config.toml
n_layer = 9
n_kv_head = 6
d_mlp = 768
vocab_size = 3650
activation = "squared_relu"
norm_place = "pre"
rope_base = 500000.0
qk_norm = true
attn_scale = 0.347
bias = "none"
parallel_block = false
init_std_o = 0.0
init_std_down = 0.0
decay_shape = "linear"
steps = 3554
MLP neurons of a small language model. Each row is named by its layer, matrix (up: input weights; down: output weights) and neuron, and shows model dimensions 48-143. Each number is 500 + 50 x the weight over its row's rms, rounded and kept within 0 to 999. Numbers have three digits each.
After each neuron's rows, "fires on" lists the tokens most often at its 100 highest values on Wikipedia text that the model never trained on. A number after a token or word is its count.

L2.up75:438507455494549451437414428463505552507458543542516468586580552576521539421556465495457478529425554538415510517480515557531488534446575396525460474573440596600517428461509553528599576478511604450386553472497474463526523466515518503518451597465560555543461588508430402485483525505544562536
L2.down75:501489418531549523543530433472544532450477490484485433445553477537445564521544455505462506536548505498555486446493453496531466547549462611467479417502462434437524501466472461570441537515501440495569457526492525466530431495487493470474445576571494497529565478493566520478495581421495498442
fires on: "ation" 33, "ment" 10, "ist" 6, "al" 6, "n" 6

L2.up403:498506456489532542559440461550498558493452457512424452457442435514597571510508527478508524430504507471484447511437498466469498533467609508511408580553514495572569443534532480439477520511447502527525479432436501551525524491527472473448554486510563472525454526536544504481537558468504432514
L2.down403:565503588535528508558498640534517508511494523494464481470392533508501528549400548523525488444509458481445511496436509508513478534523447432479560532455553456405561437503521585486526466468575532537567485512389436471436499476456435565513445556436533585475497565551552430433409424524515515492
fires on: "ar" 54, "il" 11, "im" 8, "an" 7, "ri" 6

L2.up97:441461502549525480389569554554474472460492455543410516475524514567580519421479501518503414448488429500551433533442530514551579446489489495480532460533495564448529350420493524433419449537541409551457524507507411572574513570528502592531480493444488493513577603563479367465410529470533529560
L2.down97:446434459395394479517501394507541553529511534509504437409466560492446525530495497488574514485502480523513503514494566432491514462512532564473502496517535548599439539416443454487511528436503482573474548475611467388512518493541490616457439580419454390460490494468484448372572452478449523487
fires on: "it" 19, "ch" 17, "duction" 9, " direct" 7, "ret" 6, "r" 5

L4.up491:617508500565423484465491553561559517462469592485441401525566478518472446492516470534454481430435481553509476578387548557492467455508522414443500397503538560438491503482431389473484552545543451544443546443490595535469499438394420483499455441469524533491534378569506520482531439497532375580
L4.down491:501485559490523499480357531469399530499604557552573487494531410403471483485520550602575507507466407491480566537574499490502549484531490452477438518523492470457539515555537534368476543508509513508510450509380540455577546449545482488486466534524415464507492441525438456468495563387524501490
fires on: "ri" 15, "rit" 13, "ateg" 10, " for" 10, " Pri" 9, "0" 4

L2.up475:561518505469549502446476466443506506490568521488544623494564511466384500509632527571469500491487463513444467453527525402432505493455462543478551493448425482552503590490494483487519535546497451527419486474532554493515511481520518423495493554489473500475586467479523407461432460545530565521
L2.down475:545559553445551479583458562484517587480525584510496411518476446492509551538430517404472445435519528556459532496553494545584488457452584470518517438565551505511488487525517465419495397505538575547529423507542450467465531460429507547580485440520527466457428592557555509579571568487484483488
fires on: "a" 35, "e" 12, "ast" 9, "z" 7, "ore" 6, "ina" 6

L4.up4:546495503462612531411571508400442474534490490455512548502477303531438528528503486520498483561461519487554517415569494534498513514540482474594531496488529624497601554463600492480498563559533515434422523502563501454513529496532535495516505469495476476523415451494404506510471489430450513510
L4.down4:489558537544564506404504509428489527460555511622463604538490433524526553429452482563489430535476432571549600519562485501507517477531454533565492520484431464601458543506544442486434577463496577509535545474468486437580433578491462515495455509500385509518521488549490493471422442461452465436
fires on: "ount" 18, "an" 11, " rem" 9, " tem" 8, " mount" 5, "n" 5

L4.up24:583512500431488496496499515514530540497448479465498444516463467489511529498523475597407481525584504429406565548574460501481489554524450432433496486414578574436622468464543499435539554482389548427499455467587450570450483405547395526502439509546444449584528475413499525449524563507543521498
L4.down24:520485488553533443494550535459526485532539528504463536413444451454554604545453484525484441509542572423482527375489456454500466553482365554435462474466528488488515509485519467434490485513456562488494528542450527557472384547473488392491533511489512474454471416456570504448475417484493544431
fires on: "inc" 16, "m" 9, "oc" 8, "ib" 7, "ang" 5, "u" 5

L2.up282:461547605515465504473467420441539473587553482457510473448577546451478500462460445428638565480503557559476480500473497540515571523526568419443416545500399532546437393498507534475433497484515471440477458521460500481531493466508556465562469516488521417485570478347531449450561525504508577432
L2.down282:541590427508507515514497519539486485481474430495522522413446460548444483557515416460388421500545461542417421486506446519475477604457576501481469458476545508468525493573429499514481473558496518619468502462461424499500514475458511604521501528469472473533435411509538549435474453551501451506
fires on: " where" 36, " when" 24, " while" 11, ")." 8, " which" 7, " because" 6

L4.up426:552466562431483485450460486456446541512621453496542462501593455451492482481500430402483448553421507471479522507472455585536458450549516504488415466500423500578451439607513514527530551546538587494573429476491488541583502506366438527468510441475487428500521443503559380551469541497472490440
L4.down426:498559530531466520503493433545470590447561477506501448581501566523533411536453492469457459509523528501449511458596482486468590516511478473457494525590522538471499473498461479373536455423504473542493503454552459511477486506532397589479418428491554505601517561480596547491468500542454480586
fires on: "o" 36, "a" 31, "ina" 10, "i" 9

L2.up444:455463515628398429486419455558441415530470510569520513503534472454448421527482615539490450491461495521577496471512541456571469467542589469466474518461580524593461416466461473475528428514497481554499517441572588535427519431404421590540542437520511484466570449589537467411508537467447355486
L2.down444:468542418489561449469492511466562421491504419504581509514507435546484491490599488430470524585541458490442525465457556413467536401453448443451474408565460484408534515476419508608396532496456477485518493479517467562547502548547568492571484402481465615423485424577478475520464448529563503533
fires on: " has" 34, "all" 10, "ill" 6, " have" 6

L4.up706:543572555483611493487570451495597508452533572477499489528527577506533460461492531505536504554496429502462471556554431403603451498493498513492446464492587503503516473497468515521590496572477558441487493513473505463526560507521412517587436532547552519479441466519490500571508415491441567492
L4.down706:474586484481561454537457485572479516541421417619512509572525512417462545516524560431525516498521549402543532470459359470446372517488517412535463516502539522599429517501616532506474535519512463440470518501497496526476500482473481473473520539500510521500532494425462411400467412466572444518
fires on: "z" 50, "n" 8, "ing" 5, "eck" 5

L2.up48:550476532613369529490473575537405536472427425466537535550561463414430484500596466397544600500498519488493457535491468501500424528531533456614510476507552466472493545559564555593555412504504499440549513580537481502509466460524461572510549467505488509463616589496489582420496517443507466509
L2.down48:501493557527439563580510530422518494491469493521584502508458473433547501488510461447476496456464573468490625556463508426522543568499448510564477511527436524542526521466528519469354507521514489528460516399416469413507588466508521496469561583555499545385493551538513494417490470452483514511
fires on: "z" 15, "m" 11, "st" 10, "t" 10, "qu" 7, "ction" 5

L2.up245:434475534479477564520473474548509481510431403546474534564511455469527451487518492606415487432505510487563466489523500540502555529493649456594485548542484555599447532466600364512545550531495499431506562478497529463434434509585549505516477576514468459514552539497474468521379427473466531532
L2.down245:474464499519472551486502535452520528512515446522502526570526499447501497546515467456447517490498501498523496431591483433450503490517537457511471443550569490458411454555608378423420442505606496530598581544492479438511524471489550490527466496541521567572392483551465446474431416509508546536
fires on: "h" 63, "H" 28, "hip" 5, "-h" 4

L2.up334:562512415571449456455424439526523454452465504414496396419489548494466495481546581454481472559447442459455521483496495585569490488441438536535520537537466473518539526410454491437494519498421551537432555464446509486529495471501426513566476564448449493536503573489447448573534570554496481523
L2.down334:429525439457441539551496493439436459553494474573507536464546489467438482534523491563466473461535473545410570546453496529535570524482475442525573497412577408451532449549546476456492520482522495505505542466574550461508407457517573538493483524569480429481445454481511559479546548516489517578
fires on: "ad" 22, "ep" 17, "an" 16, "ak" 8, "il" 7

L4.up638:477444500488523434491546515515551461492585606450578517421487486485566499510496557541531572575487513508434472459518502506610503560498533483536504508522387430494495557483478445586492503395538450452577555534550497524458528481523602537451481472550500543506543441553541503466516446495502433492
L4.down638:435469540474434475487495567589566478423556598571532515590507522447531538521546514479516451448521448476471481512554397479501524495519481594449573510470487535559542494452481507397579410521550423492511497523425553575527573476451521447537446517516391461504536516529505440624482514524465514481
fires on: " /" 27, " (" 9, "}" 5, "mi" 5, "ld" 5

L4.up428:473420495475491540449583492532497567580484426392467446421431454476526526483462507513439480538546502478528539509475587496502425393520438536548422434515428531490558501433490496510548626423440462476391509562511500453439518521547464434505542464452573473414448565496489506461537494583512494445
L4.down428:607551642484489476552418471525438488535495466447499448525567443517516601452425462588499502447476544488422530496475425443578481546500491504504511441525533579499392500511474508508545483529501519462537441544499557523550487451487439465529575410455479590474493449474442452431426576461518443518
fires on: " d" 19, " prov" 15, " under" 12, " sp" 10, " dist" 8, ".S" 5

L4.up227:536516562487517490469472512513487535506486549596574480623538450489573577444478555436429556427491488450507495516473548549443512490396503460566466503410578419563471490434582536504568499547530587501511549505546459503577482500463520519490440466459595498426546557566525489522516580552521479516
L4.down227:585537425458565527509511514523490490520453431491453525501511355511534486503501520466431419508484492473496574428522562502485469601547448521497476431538529448478441587458526488503577448516457529468513554560492520409510408484517416422437487447451434567403467573534558473494512574521520519430
fires on: "ig" 13, " Ant" 11, " techn" 10, " mat" 9, "at" 6, " pat" 6

L2.up601:538416565434442479526517648475480576588532508510481488497542343506434493501450522452481475577501393466561559471544560501566467469605574457528512453491511428451523517512456442437458638549517436486503464482435509500451494454477536404491485498531455486523593483512506554491490539472408570487
L2.down601:503508519425468543516537565558500439500485525487454468456535490462521517618554558437562469478522468558442402534584549418444479522490410417441552516551529556544532507489524523459534491540523456624472464468589501527512524441555528473417469503467606435476450540488489461489411531521489513462
fires on: "on" 28, "c" 11, "ct" 11, "iv" 9, "ock" 8

L2.up303:544463505449547454597514422574465478527476443533530456469458513552445442590510498492497540464602423472521502421427444504544468467482499441545493454504462502466562582508411532608519500503465436508428529526414438478479578527466461412564534490406523472453470455464487507500532493442495466529
L2.down303:411384540485515495437496509462495475454512541521428509480534577479543489539480470523538544465439483537486492429526483526463560555466552385469504490435543538524563425490483531550536483492459520413383495527482490518556462503467522530512395550567584554571493534538497465499405567488562453526
fires on: "ar" 19, "an" 14, " President" 11, "air" 10, "or" 9, "ief" 8

L2.up376:471554595505543452504575440531555522505492552358508553462500509507481410538428409512438531452471440523539510497585521608463529619505534523492436512474498408497558483551561475515557440420517547486453428480503524548410505463556475587393455461458529555474557475606476441480566546428443473516
L2.down376:481477433493502483495486471566548533433393437464413604536480458457472510567437506533443404528450496453559495574513467419397488385505496529470468520483501537534572539558489394538473512567465491508456550495519583576480468443556490493519393575534429539571520404540489520506536540517480493489
fires on: "ist" 29, "ut" 10, "e" 9, "ing" 8, "(s" 7, "le" 5

L2.up520:480603572535564427472533501534427519467536554541504504492503418531490520449548445457417476484521472499493420592528523486562477488470494422523513506524478522552557422505509470523484533502496556384478572493476445454520484476450464508473540505584530545450456519589481441514383509475525530443
L2.down520:543593550466488472582438551534478446521491427420436445540514519467568490450661567493473506569408435442547477571558546416520462522571467502517462552487475550481481540478506568472479443380482410466525458483477577356443618487515554567502548436479537482529539550452620560513451539508375450524
fires on: "z" 17, "in" 13, "ch" 11, "rac" 8, "see" 8, "lic" 5

L2.up646:463371460539535571577378525497472481573521555608476525433496498463518583521566498512498467467534496521468503429489520504537570484479516575489572460491594624513490424537506465461517550440485492515554504516483466471441493552501467451477542496459492537420517500503541492540520521481420466439
L2.down646:469431583421550525470553533427407523442565461486524542474526431482487551520564510492460464530513471442434493431507532485538481496498578449520582469473533472477468446569395531546492503547497563515570493534455475526421470426507494525553550486550403562419533587504431516530550554526527450431
fires on: " w" 94, " beg" 6